Weights of a small transformer language model.
Size: 9 layers, width 320, 5 heads of 64, MLP 1280 GELU.
Training: a variant of Muon for these matrices, 312M tokens, 4986 steps.
MLP neurons of a small language model. Each row is named by its layer, matrix (up: input weights) and neuron, and shows model dimensions 48-303. Each number is 128 + 32 x the weight over its row's rms, rounded and kept within 0 to 255. Numbers have three digits each.
Before each neuron's rows, "fires in" lists the words (lower case) most often at its 100 highest values on Wikipedia text that the model never trained on.

fires in: "that"
L4.up320:153108069166150126113158091192121140141089090152089091140121191098154112064131122123155108089073086112121115080162104110194235138071115170130152114112129115165160125079200157086141143113123076151142050119122174077093156203135125114168118137182107129127145102203080123088125127066101099099109153081144101112103108198113061164136098187139176109128142174151135088114128163112150121176122138167126172136143172094094171166090138121136143145146199118168129122144162115090130119148078112140140158177174049104136146150083163118172088128108152134134129133081115111139092104132125113120126112152145145108119109091153083118081087108076149185104091131114146123120087167142136149088115109118123079100166132188106134150145129183145127117098098177147128145128180052121138090168120150

fires in: "that", "he"
L2.up52:146098112126133126113089066124160167176190191131120134148100177121147124161089168186152108132093132123149140137109084172171173203101086121115155149169109111161106117126173172148088136088158100154126144178124091171089162100125133107154153131142093172088147133212116105084096167150110153102132129086075130125173107081128044163089116105130181127178163162145138160117163130120114102114134132096137136024118176154152085109106171163132096164106111129135155079143138150129043124159087178157137122084108101142066161173111111123124125139088074155128135108092088114130109170157138119130118130122146137127105117156126168202160095101089092213130083125146153101149190143190135096105137176108121060112137166151152144121057102117151064159154049124160146145142183120106153127101161167

fires in: "joined", "of", "gave", "that", "released", "described"
L2.up653:098102104133137127094122119122127118147119122165092045149091112108121146109235132095195076141150130109129118091115138099162163137109176123186143115117150070092180130073151124173138167142106058114122165140131160084179095129137134113164155126127106147178139165137124111085159110129157118070138135103197124119128105112106109090101111077121138172098148091139086179146131087174174163165133102100148159122112157214125138175145062109158084171102136165189124192117156129113101143187127207122120128174121101123150132112114105139148161144155120101091100139116103079147141114126126133139144108074163116188137120081142146077141154107138124122115077091103106089154069107132081112145100169131078097153162142136146165040090147162090094117154127142065111189159160085122133133120146118

fires in: "and", "being"
L2.up1167:138136112018194141111124091099084156084113123129103107143094099143179113095133165155119125075069130130158179113199163158169132073150118128112104156135110090140100168135107157126244122115122077148092048138192177115164119166125144089151102137116119092148146129105184138082140069083187095124095123165092125104111133121103095122098182121108095118155082107161125083143082065162175160119181140158140070103176137139113134158113120138160085187156050160086093194136128158146126113092106125164134139166118075096153189113162152181153100098157113173148164112147134136096117093130087098093151129114126067119138097114139075153140131157098186072145057142172065051129150135120126087117151158123125125133123121139135123128176153050163172141105083143089127101122184088110131117128127133

fires in: "his", "no", "american"
L4.up291:163108164200193137157133144109144143079138172169155175146151129133107163114089089175089140110036153116200125092108071146125129141168114122137140155102135059098095161140158138082186106165175155098100162185097065153140163061080085181100100120169144158141154103142131162120117131117149123158160142119136087161119076110162091170157172180115051182147110159112141110178103110128116105143145125121129124101074169144149088150125147192133132089136149100153168109069146141122161153119128131119039054123074135125107136108119057197100140155097102187147118179107131123134065063170083094135139111152093167170162099109110101147120137122117157092126092121091108132136112167117051132169119159113140107123129162138132123097085103135149081202158130174120131166096109158079130173177159138

fires in: "a", "one", "of"
L4.up1088:123144164120069125098088168124102110150124127097112095129081104165098120200123122123120177148166097088104137117114141108137081157163123179156117086132121068108051158098180069159175094116121140174200064090128161170158136127170148124170065132181150130098178121107161106106126090138117102149066078103163161115152161147148129099146122148095140116153119108145125142136095064147188120190144106127120118148111166076136184155091087105130114163120171126130160156159123155126116165144143191159121114147137146126150132156136137120111132123114100169125046083109103180070076157119125133113142143163099161087116123110102089062196135138116173129117152120089122139136150140082170150164121098193148144097119217193118108119113173187112101119103164105178146120160198058104157176103115181

fires in: "the"
L2.up715:080138177083132131118144129121133107164135107184103133112169177070164094163161121108125122151132081132138118128131079102146145114092070120166151143110087081085127161059131130110130089086176173098114106175119134158095157097156095093123074082099177068143095142171140139098124146145116126160103142125100118116096161085146089101141103161147096182162153225136143139131149123147167122117105101042126117149172111117125121142146135137149163088148126173189169072136108141199080126104112086132175104149155169127144138137166109148205138156052045169146096170089164111178129173106141138089137155106108095139075216144121159115156140110101134131119122078141204141134130117142144085095106141131163075173167056124178128151140077125130111211159113151158142136163078090074156082095116158

fires in: "been", "be"
L2.up1251:109124176129172068124112133106162113107115100111081157066164113103135099086132159116125164046134146126138089128114117115141139095158166068116136095159139146125089173196128197123137169065123084137126102111121123168194112159163110090113125108164163140114132094108134095188124112171128128157148134085084137093090154133169168153120105118132141108151059194094144142118099162155130127103134114067145181185143156074142175131148175193136225106159120169104145156123177089179096149067096117133135129158099075110123085133181077169129165115167125173094199125176108126113147111075136109143100096079171067114155121116085122171153139121096110165123115126160096114174161175085147090166128148117132142121107098132125076109137187101137111138083094079127079122154173074147122154155081163

fires in: "her", "this", "music", "sousa"
L4.up949:142139150136154090166184112075133131165109115092089161147104206093124065116133143102159153154125117104136134158102222107113146142129143204086114121129150180131166146132112144084102175126178100169181137116145169081115134120114179092156153139113141156110099065127125101113158134137105090101109098097136091092140144066123111173107079166160137121139163077094130136102109106140128111109163142211144196053072140118118115149132154106069139121168083144140139081180135123133097130082111157151150064128103085162150146164069134187146134093074064141126107165087070142146091137094119150144120068151096107176108125109120157121158152173087108116174154167205186102121181150125096077136163133136093096143147176090096066110151106186082151139102175119139192134149120121090146162135135150

fires in: "place", "cm", "feature", "daugava", "mm"
L2.up153:072126179197145119093111077146086078124175131089145169157166088107114138115122154161139151127095185119086125163053166088077118144121130145094159106106148123111167103184090125105134155140127141107119210112133217095123059099096127177125086143094116090070157147173143144164118134126164089085079129077126119126108114126160108156143179117092110130085102082116120163155088141153088070151145165128150167082181101144088108077156124083176096066210119161183072137148108173111154155110181080091135161159134182172142169142138143182172128064107126162065071111184123087153124169100104158188154086123144144156124114138105122099153123131170112127114099087174067140132112102142084107154206101084144068117138102080162133193116122148133125125130142148091147121145144073110091150128175104

fires in: "on", "and", "than", "or", "will"
L4.up62:178109133111105116081181119133196166136102146150076095122107125132133139127064180129142122090069119127213112095080111141152176125158095133148109109125139167117145176118146147137197108087133148098095120089154119101168140153117099125161115125141149146112165118134129151108081145117166095074209152142102217089122108106108121112129148009105111144171128150166152099126176136128164074131179133145112118168151151136186111068143126140122104171105143092135089131087075122156121134075090156097127126129137097129071130107125083191135092134118133134183162147112187103133187104108141110110110094121112196123155155078158103115101136136125144142126133155136129161082143192048149112117108123147137202113117059103170211161107158104195114133130077209114079097126164214109165136155129076

fires in: "january", "september", "march", "jun", "july"
L2.up418:135135141042125063159140122092090150149099151115068144083116167127177173150174098175146181127120137091117120207152149108122078171125085104125076125085061128119090103164119130123118136163100145158155126105121083166142124141162151113169164130191122136187108142152136120089164156133119154108114072142124074146080122083147160167131142091055114136137107131097148069108077139132100133115186097122061118143118182103128124092176139133174109103162058124126155138177141150156090119163060150135116196180118197093157156151180160157134117155136160115159100127166187085133169149138084147102092111169136137134138115100098103088104091172150087182125095109116139151101188116055118178127154140190119096138144134155081101094203116103056137175185132110172174058135126177123120104134162108

fires in: "is", "started", "worked", "founded", "came"
L2.up784:172144089074086124105083106157110149182140161133137128149121094141086061191119078103129105110134128151142139183153093113087136084139108104140131076102118149089117127138103116186115075117108100137101110123148170168164084188119070185158152155095152139103165083180132112116157129086135096141217110082157147127135210092109109134110085069112100113170102132129136143126098080179170077115102100147070091127154159148135105099152154143118131134201186131147090165108107150129173121049139117139116120144125115125138084120102069178096110076120103190143136124131120120145144095148123128095197073076083154103130096133094128175118157111150134072160136090097133181066127188118157172151112080180135164131160093107123089164133150085161138172078174156119125126087154082087150166145106094

fires in: "the", "and", "from", "at", "as", "to"
L4.up587:144096075111170124105142123095133184083125128151172142159086132152153122112111176132183148116120106112155102119105112084118083121145122152135114109162094062132189104161086114175174122208207104145105143119179132170130110127111122176160089085201058123113184126101140178103167074098124132153156147195155131144167117125170123189094129125123106099141178075101136121115150067102136117150162130147109098123146128108162168132170132086091111134131092078115154144152132189053109183158137130113183111176140102200128141177096101086070071062135100158175161149117142123151178063106168104127160074141157130146060092134100125143086147200137150102139186110111174085109089143105150141182118139203117121118129133150121095099122086108192132088120113095124071160127094122107076160107133141

fires in: "they", "having", "how", "must", "that", "who"
L2.up1021:122147103151085155136186093179125156110159085091140119158208118105148104130068190110158133106100087173137127082117126140114150097109118142143092142133111097164141104126184129148200143085175058094140070106163149137150114125112158125124114121084220105143211142147162146116123121152103147107079094128111152119160101136111132181101108116160144139161139150166144139137091162146078092084096166166164048125132162099175140151124153121096098134071156124130132038198107084129088107105124107130091186105056134117145190134130087110148132140084156151109161129105157089100133162106109122073100060089120142117123121144165150091142134123123138158171123099137089142099105112151153092090108128108118106181106157144160162114104142158144145133100131179127175169122237128144141189118122163

fires in: "is", "being", "having", "are"
L2.up299:182116121062117146145156054090097113107164156146112087149182098138172151167158174163150158140076171149126133140090166156176146192162077051098093141160090075191069159112114138115144110058120032122150097141138135106096074139096131110117129054123179131141186129197133102169145126152138123161128092107153133105191122143105107119118160161098124140139173125141108149127086131117159105160170147165064141147124159121197038128157109147114092136156098140128118132143157105098105103112145125097142106145121102147165108145126161140155149074125190101111152180071134156079129076097093122112140094067152098083144152101156135123123174166120103122143167149121132110088126185134183089160098162131122127103071118163123135152030150149086142100172119142113108113132168092135104093098177162

fires in: "no", "ap", "former"
L2.up496:128121068156146112111113142151150100177121094149172155139103138145114176136161060138121139105082085166103109132177166134119095145150087090162165070102152101147177105170077130145151074140097192100189183127106083141112136129172087114093084194066161139175108087188099164109121105086149075130166135115173099136093142113151170122124107129088135196092150126139118123109117073170156072140073172136108132174156174157149136138148133138084105183138127113097103104086164114111137166178123120150097098142113122105139143106151131145126165132126148094126114162128130141156137090131137107093133135106102158132107185144150065119150134193189121120214108095102133130138119210101148148104098171148090166108187092126089109085088180160069159181136155152064166143149095120112133191075104093

fires in: "one", "two", "special", "physical", "discontinued"
L2.up72:129111070070076128110150117156183180168090168103087130129153162152129123179135174127113117152080173123172127142135087111146122135106116068181153083160235050126095139162129155146132127148141146143121103164151193080132118102144128092105090133096116133095160090117148128114125190134101181187120126143110129162105131149131120132155085075181131072161166185111134113149112101154103163150169140133065183195116140106109085118126113126081159134146112080095126087199149112139120108086132169152172141061088107142058078148100155128162087147155126140134146090123143149069137100088148122100138113165137169107139074036148110142087084099129154101130156122120099141183123166106166185118110080182074141148131115137157163147123117084078112112115187117149167131176126086194161139085082102

fires in: "this", "these", "despite", "top"
L2.up329:096112137144163166122178147156079138108104110097139131132106111073152140137143136095122138166104097153146102133087159124123155087093063115196188148192087071166171118117122112106091106144137189105167142103162131062098119120089155110133086123194109162119133062145041108139121085115158062157111108168155167096087110123079119146116180162103174139169112139122098135092106132141135117062153143136064108103135119175144165112136087149128114148127105106124140116097179105203148159132150150087182151139140189151097112168169083113132088077146123108128096128113123176135119080161157115089097132109172184153080172131105091173114157136092072089168096151092125109162111130100163108117130118123127137189149103149117127118074125116110181097133123124131160090169095089113073113049100145

fires in: "at", "days", "near", "from", "miles"
L4.up1244:163085108113118146077148127099116150150104108105111104135143157168072154050157152142143106139114157106123123183160186157157106130166135067111145100142130125153136209174131129099150115142144128110137124121159130088105149136115095083155197083142047107080159080147165111117158101104127148097143099120116139160091095092112136133147149108067138116116130098085137129092152173106128111117150075214120101113171136130149138127091153143135150170137083136146108150159146171063139128090107150105151132186176149171099160114150168111085087073107125129189145093156162085126211080142120108116105078168162108149155096163110070076159110134139137146124132151110152130169197078093171153136086079204132197099078193159058100080074135181161156107099072081119155151182152087150130063136129115

fires in: "their", "its", "three", "two", "a", "her"
L4.up1117:094124142202149090132062109131091165051097149153111116135130116130135184162151134166107131135111151137142109121180140070100081117140106158118134155127087103130076112153123122149202115152130124105135190063141129106085125169123100134047173117157065180114069121159156087114162117167170149128134085067115091085108155123106118172124099158137121096124133136114165150156091122115151082165126100071100153099101187126124125097126135139123170116126149175145113081126106133172121104165117131110093157139129127114143163152175182086104140136151078122081113047092127151089089104161169081114129094152167107113039102157075192128094103087180165090163122099146171121116094107105153156141103173127153176148097083174099167116085210196158125092171149146092143105136159099129093151157181136

fires in: "is", "was"
L4.up67:132137083175113155120134107164092128173111124161146152122186083174144040138098126067145120080138202115149127112098209060143065111157145094140164110173111139127196158106053167157126103097176147129126073110127171114108118140166086162163107107115146128122130092102098056084124134107191105152117132102138156154181118132141145118087132148165065096131160129136135168122063076130100128091147167121130147127134090107198087150178121103089100117078105119059138090044052149119083180086134104108122151112148117148180127151103117084174136164127139094115094110185144117105114087102112096093168133134095148151170148144142135141168120173133157154107105135154095113108173200088142102110167149152159126122141143147134162103131166148088118113070150085116124150149125092127140191137086107

fires in: "is", "been", "are", "was"
L4.up474:150053091127083129067193107162192094131119097174099078162154131091137080097203128102142127148067182177144119130105119110099153102107148150151145126088150140164087144181052194117121152190118105172161144125132136160146095175139152139123115102168123114104120201132129062140145111127173144202135150164158129128093119111189142157110107133082104099119130148095173132086114089157181104115129093113125167131116152140097149158180158147077190120136166106092123169059123122123135157142162178141127087081102141092150098180183067155139124070179121148077134141117090099104161111097123144164107125143124123151082116170093150142109045120128056097157106158106084135140150143132100146111178084117136160185131122138152110080151169085099094118156132067165137111187110083107120038129125110

fires in: "and", "ft", "atmosphere", "length"
L2.up1037:197154159125115120106068157078077135159132109065153158116152132124106117165069110114134109106079150148150106094109099199117116048127092110041159112142095129091131149151153121110154139153165163137135054090128115144120156137120187099094101149125131117120151088101139178146113126148091149137087152111169159065197133143091173101080212119157081129099074115124147148140077177127119124126116148102142073127147106077113154103168185141112121129108111125146116082054123150131145100106160060122128077124105146167144114131141156129159069173153118136091094190152168074150131132124133122159088182101153169061189140137131094138188127145113163169111108186138077180168114143189156138129135130098126100116137176133110168172110161104132143159126164098132152102137058102125088139222135071

fires in: "2020", "2021", "2022", "01", "2014", "2026"
L2.up1104:180093107144154144179114099111107070097144170117141159155108105159106117152068116079144109123088154108192159164116154082099086086094080099151148118127122141084102180067111159117138163135109092106170161128163111107167091133072138124103123128180086105122113088155180144216140088099106105142087143143125091072205127173090103185150136095160071126115197068169127077096108110104130173168137148126145141143118101115119191109089120111071197132068129113117093143098129145142064169144122087180095079134138094118135116104117144062085150089140208158150121120180086152151127117093135118110217137116160123126165066165175132142097165134135131162145162097139151137134204126165149094158152162146148095167103159115134140132147172172205151127147119159075081129105146114155136107077105202

fires in: "to", "that", "who", "they", "0", "she"
L4.up464:136158123160102148141144138121158170113130130136081149123185134168153143167098125146136152126150099168197110092197120095115109157110089187080108130135140054105111130127109106130184138108108156140088052128153044208184168145070092076129120143156139116169160085118200180129148124101111166078148119175110077147149159127088080135142116176163108130127179083147170073120095118088098074086134123124176160114127071111136092144140130129135165148123176200112180118141142147147127113103090128110106151145158107174134177110104069128137133185101131151117141162169159130122101032073146124124137124154113118154161122095113121158176102129113151174115140072122139105108104131085074134118135124095080107121146158183125122164155111179102209166121143117113173150138144091130137111180113061

fires in: "to", "they", "by", "a", "with", "in"
L4.up1277:151145127159184138082134180143109161150102158171132145132128131166143128223126157083161144113117073115148108132117100128083084186122120115122058162159106116145091120143136122115213089108128096134169131105163088152099118111096033164068122140123091076099159130067167111110185175118186108094051132126075126152095148100117138170157128189116146088171126053097106045135101113143145177112153130120143092135134131121123113086125148105133144125097152188105189142146128126117166124176110182136091133141116182169161128136158112141125080235115172128141103193103135087114114129212124133143099153150106118097080110131130130121152173195164156062146127158115109137173123183173104168140105117161090139130142151106121093174076093086120156070153157170097118073100150103132169098110094094

fires in: "has", "have", "won", "chart", "contest", "speakers"
L2.up428:135110115086198124111062109102161140056096127139160111188169154106170124094101173084124145163103109094118181142147129180130138155161138141124112187102135183124106126210126147156117184120180124094110120146147129159123042130144073120159151098124145107107117122130114161115101106088171126124106137133139096082116137104145132123151166130099120130089104091117220097119148142135148169166159131203124120145078169071154118138143173154105129172145130137161091129182136148107197091097140108090193110128132079184126079109088134119125095108188104161105096126094148169180163083091188157122185104123104106116144110069114132143080152115095085082180090142158142159109127168085150179137128157160086071163093074095105151049126092099138096138170166105101122137167102116111080126131158164

fires in: "a"
L2.up685:143144123177169093133049096151128147112134113112153129126160129151119135175132112141116111148119097093091099136172119054089096091128100089145100133113144110092145109166163086167118069139122134096185189122167139231105073153121177164130126056153094201090158122073139153132115122088148130092180161097164129108090172165089170119080116150095107098188087164116165153116117075086140096087140112134165131157098171162142191087125124164113164160112085114114132110085110101172092119155117187175168146093143167088123143186150148073139183136118154157132105102127127131116096095113155136140092137135116160148074136183102126158154150124114116137158103083112098119151087123129121137146189073148138147095101134186108104167122115119124167133097149140147103094149121058167187111113086114

fires in: "team", "club", "game", "league", "leagues"
L2.up1011:178119089082125119143110166074077153090136105101107127112121185095138148068163123102139126151107054094101127090198097130135152180078084126153117107096088148054177155162167080124131105163177141118162105163136040109138077165154136098149136114173101129199106159131158128071092081132178152142094117159114166180184194114155117152167103156154133097160111108120101095130074152119133198134066120152148058099115139113084146094142155101107130066168060089077122112127164129115171110117123100139075120117067089125184132159048131101109186123176107176149141077171100099106163128177177147119159146110129171109096100108189155161123093167156185148125158093153192162133093182145143167162166104157165148068092131141112109132157092140129142113119107125181143140113105102103146161123174085

fires in: "a", "they", "rather", "dst", "so"
L2.up424:121093127172131098111136121122125115084161181104063137173144125156130125136111161113111066142072089132082115067133155118136125137176094166159085180104120085124096109188204158130149084041174113093128139184080065131077096158136137158120112133131069108093156180155154171077118153126144121164126128114148164156109159115136107144131126151175128109103151138105117088130082135107082134102088108094102105126152076174142178114121214118108099132111111150126098160112133083080178131128150175133090141118148117172140121127094150083149166178130157045175130125118189125097105110176182111123133192169131126168161157111118176131154135124122154117081155138162136121117116139142115114082174151081079097154104090115114096159091100104111140063133148139104197083119165110183173172167064138

fires in: "to", "they", "a", "this", "one", "1"
L4.up1056:138121157155085130113086143170122165143096150110124091079095107104141122159072173061145128115096103121017104100100095136177126077123105154156104134136137088082092157118168151162171146168116172137202118205135127148106073130168183100166099151112126106129136097100128117133144115077144077072147053118143113142129159151159114148154138113151174163171110102139140079145116104134123139161088106157104133119156156194157174105127125185076136166179082189105133165130180158180108104126066192095123159117108152108099132126132192158143149163099119156135138154083113082097097177137160111121120149120100130060082154154111097114133118090085213094103079126080170120164099169074098140117112088131119088125089115131113091213107146145126102134103180088082126186146182148153135153117144132

fires in: "was", "is", "division", "season", "stats", "tournament"
L2.up408:106110165102115114130155122170079123083126155149136105132125094123141146165194104091162128104127159128060143167137040157108140157091127172131097142083136143138124083126133087155099125104153184159187110181120122070100150112087181156146160153175159103042157093114087146083115109117144151120118119144196174125128097131162153103166128148122180094098114116131071105185085147114130163088124124133094169124180093121121126094167132132149069143075115101122174132170172141110096133079053175134127091084101182118133128120098157171165087132174119179126077150142129096153084093153062100099136085066152112125171143104137151188089086147145100058130148069143134097118160180091115135099063123124098109181119107171166130081122165130132104104168135131079110111141142104122118106129108118

fires in: "january", "july", "september", "june", "march", "richard"
L2.up879:121164141127135112146128100129123155137103134043094170112100106135100159114110100140114116123192076120089060155138107175093149162133078151191131071137178142113078122137122152122141111136108056164222115119144098103131135081161153094132077210182120094184114128176164134171082138101121085125103163184112144138085107090151116131143106117093119122159104117131168163104092090150105142105148123210110176047148037121137125152157138163166095088128165156115127172125118148151152107120070151048121109145120155084150192119123177096060149158122076126104137144145125115084151110190159138112121150151197135133181146133121200116155120156147140127114171173100111161187113133081093072161180153138136105134094147114120123179185106146107170147117188068127113094090105170130119130189137071

fires in: "was", "been", "while", "although", "when", "after"
L2.up983:137147086132052117098098123102107159159073128141130112138169091198111133124156136102120137073142163140144102100139118122141063111162137172152129097094204130115100158136143124126123143143113157147182091102104106157144126132158161138146159054113204146232105068131140119190096131166155055171099111137086148058146135105102072124140165097179077111120104116137083145134110086168089105073147066129151126204175128098175083093143093110169140169090097107146123149115106148107106153156157112153119131134137087126163107097066100121089133045136114175112114132151122103122097080167135135105161167125102113126141139111151136169172099101160152093090125191172140092157153200147137124204134122100183107094122155126118106218126099101104169183089100114124173144115110122128074129194146086

fires in: "march", "age", "december"
L2.up727:129076129105140087061135119100159136125148112110100179107157123101163099156114120086145182114129183172177136164116120156189135119100132065151087055159103089110165160112084094134107138107125156145189093085083058122151085076093117153145120151110069098143077122170097139109100175180139159083075105145104121098113132103121097112182147121131088160100121177131113145144108170107137154101155125172096101109167121125128151088146113122100173118089145163114137161174135161134183110171091124117159179093149206109101142112170117141107090088213127185186125173155109150139140159134171175121164166139112123091088134100092093165121060139127098136146104114072105138189087096090137137158132113165105121156094141141136150170152077076114074204183115145132132043103116223151151131153168135

fires in: "this", "one"
L2.up678:110140064125167132160120119136132122138110160090069070177107136125134097079057132149129175187158143165139152114105130167196134158108139125133170132050134103157169133116103158092088130145125096201125139139121137125134141162152190102111106141154186143086147096150106088182172123122116112152120145143154066129091113145054132224128113089085097163160159101126065100110094139152142126116175103124048171080144112108081049110132122178156130183142144116139086137134147156118137133096102157142154106119167128113075128178112161087092148172154116071158113138109120176178153098148146140101132096131082099084064115128137154113059090196109128114128076095168131104075092187087134142082145126116143121216159136143179170183193126097122101172089102133172132102159142074101129160144052173

fires in: "october", "march", "september", "november", "august", "april"
L4.up963:089121144124134179198099177118077126169146116107155141116181121115110109100148115132162192131147134070129119155104155113137151107138079121222158140057140123183096128123154117140152167162080108172149072161148138125105097187168129134096103167100137132167106161157144117113139129121142139143106131166114168101144085102144147120084122133076106148162078105129115180113120116114113127037152089152096165127145145103084142127225099165117075129134089156124172147097081120107145173118092134101133118153103060088134136157151159135139086155128109101119129162150098175158199146081126136143107141175148089103141144125197140155092064096123140075129150153134130160163100105085102153164179125101080110153140136119134160084092073172114095080061146101132123095083132101135144103119134083

fires in: "one", "the", "total", "league", "no"
L4.up467:154186107127054131173102134067117150150130104146133142113068124152114132157084138073074129136121072164133104153095172156171129146118197113141184139145208081110212157127125108122189120160148158140182089118133074098135111074087113077135057128124089114088125170150143120145070150086141078099128104073158121117135171153109126068097089193126135125045135139106104156106104126175133111127107181131154159131174136157122144101126114096104127155108092175143143151073132153145143162077112089163121085103139144122142112083142203124109166122098086071102171138166084187149126182156128105165112152126142133214125132125155143152126147166109172105185069099026129155174120151110103147111170139174119137161156122116135118121073152134155068144151127136107132130149145202124135104120101119

fires in: "is"
L2.up686:107072121167072109145137174139086135092126184113179134183138057112147100169152165120122094090077140150192124159120151122081143137065151149090159212086173115126106162071148150111112122079133120183138141127096122178133128121099122145129158159101119125122150132133130093151160165144086178126151153120156158089125127150127153090118131128091106094178103051094160121138095148143149107118085169149180079130150085078170079126170130164132144100148113171189167182085162118158068104124120173107145151105150123170108120129127126221112171105136119149149105194086108130130091146052096145133158144071166106086109112120133126181100149110137123053189083099156180137119159126060124147114103082158092089134121100135150136184178188114157192111098162153122156102148118093154060061149116094

fires in: "beijing", "best", "swing", "be", "beebo"
L2.up662:106144164188205106057149132178149155111118139139118214150171117125160133124136136104091161147156111160197149102118082145124116094157137170079104172111160111137113166178104156127129119126098168127136166116109162174163096128122074104102100125158102102065150146077088177085126161111132094113120153102130119162147132120186107192149140124145115139111114124077135108102120071159148107193175133149168175126148210137095149167134138127067090060157122109115122138080123141187123155096152152139079136124157136175079133149111134112100106076117143192088190139087081114148116046110146117103064154067156148116156058164144149141094171049129061190120110094149185113134122153104134165168188140163112150152117122125152073100111113162109112097119059092081119107188141156112113137058143143

fires in: "at", "first", "an", "and", "of", "was"
L4.up414:193160162203149172100109100065148159118155120146123130148063147134155150059136171135162110102140138124062153127144089116144105095069191155098142095063103093096141189107119147167146157166100106170190083122141150118111145181183113133148109129172095102188129130098163162097153111160133131138115148151174106085145145102119208092088090160118149132139143126089201155135171073168140134126142148101117163097126145133109091109147109075167123159178102157151124185077101112126125119089162140083136127141099125131122149157153096100154085082117114182129152070099112123079129112161116105112169086109098088110186099093151115074135166098114191089167184124135115153132184137134133187126133200092139120157124178126084126198114142138122150109076180081123113169144145052100136120145152113

fires in: "be", "been"
L2.up589:112146164102133100045081125148128140168147108159155166105156090137110096108189115154137165129099161134084095142180185139114133078134137077095138115106101178100135116194075159141148146138119117089158084124129138101153166176140109097145168087123119106106140151155102145127111167139100104149084139118136105097152154065181129163183146151111137127156070147106182105155164121113121182124149105084146201094110144113173183162138087187102185120116134123105092188043145144106106162129096184165094117134120153168173125110168097104157116150197091135120113184165116166131100085129111085146102144096112114130157131117124101097089096078182152135125154143120059098172160107152082076168115066168088183123140099150174134122128141089139083127161117141178108100156082125059114081138076081

fires in: "a", "no", "every", "one", "everyone", "aze"
L2.up862:157123138166134132135055142123103122134073080111118121196096136119156166129109105133121155180071127164094148156084150116138106162117191159150107132095108167111096066086096121140159079123161113099126147133140121147149058125192138069146066132176099150139132143115121059155065139093118219081142100130126073161179122114065108137134090138120135150140102128099084111109105092124158152165120163139166124151121128122187071110094137150139096142111129094140143094117163148108063117180146180194080122126123134132111138148131142072088103171127103148137152100129147116204083113129206153156142157183127090169109116133134186146075092084079128149195155114101115156108076173149103132125144108169121128183114118139107024155087146107117140109096154140132132140155130165092184150070139146

fires in: "is", "before", "was", "after", "despite", "became"
L2.up105:136165125135089154132195137118114164144092121183121154109135105137106098122175180133091095179147146190162132121091073086157096160091097138114105091121083118139058113117192154192089137095098150167104085134105170077092113128079079112147094080167147112182196148158171115129128146195130077124126153169099112108099141127167151098115138124109107108123146099114158144159158192146181142132162110084099115150143120124153115140179105172061125128134091119150157130027085112066123165160108098163170091083104168165124116142136058120179156126128135158100079122136104099104156169138107139115108223111155118122088161118119184117117161070164105132192117117123066159161096180130146113163116070123072130142117124137091119104119135103084161181108077108172091143148113135179157175136124147

fires in: "team", "club", "park", "parker", "network", "lane"
L2.up543:117147081123144084141137149127095097129188162122096168084134089090154129066110069167155151115123169112160109147121137158146118121107060119163113146061080108056167162133159156180146156097119111166151139167102109126115168165167075135147102164120091110082125093124134125124027132152156091174144123181180144185128180121149041177122173135119113164096063179166075087115117159140125163059213098115142102093110084120134111175111115127061077163121090179161179092151132040132121084087147104095103119112167111148148180133107097121115128164133100144083204155165114111103118123131123203112142130131105152098209183129137133142125130171114149066104166115153132162140153153131148103119135163114143139123119156153129119142112146129102076128160086083142125123135151208104075135161151088

fires in: "to", "from", "on", "at", "in"
L2.up49:075122195098145127073167125097170123135130092122101149094119141131120134160083214136170081109128163087126114082150152158163195151137089070121143164180109089167167100121142160108089144143149083077088137140165188121150165157073149130114172114143090120134124136128119078077159163083147136083122078129152148152153125105102127095089140102123145096162212138135132103127144090099117110106086099099124190101134150173087170112142089120149154166121113141118137090112165156133103107157133165126142145137110136138111117173136121144137086141104141072117148144082081190146155096158212095131178140104170085144094115185049136130131111152124100158058164155055057139119209110133083146115122154118121122119107131166087110089111098081096140116044055171127159101165173137111148068149141134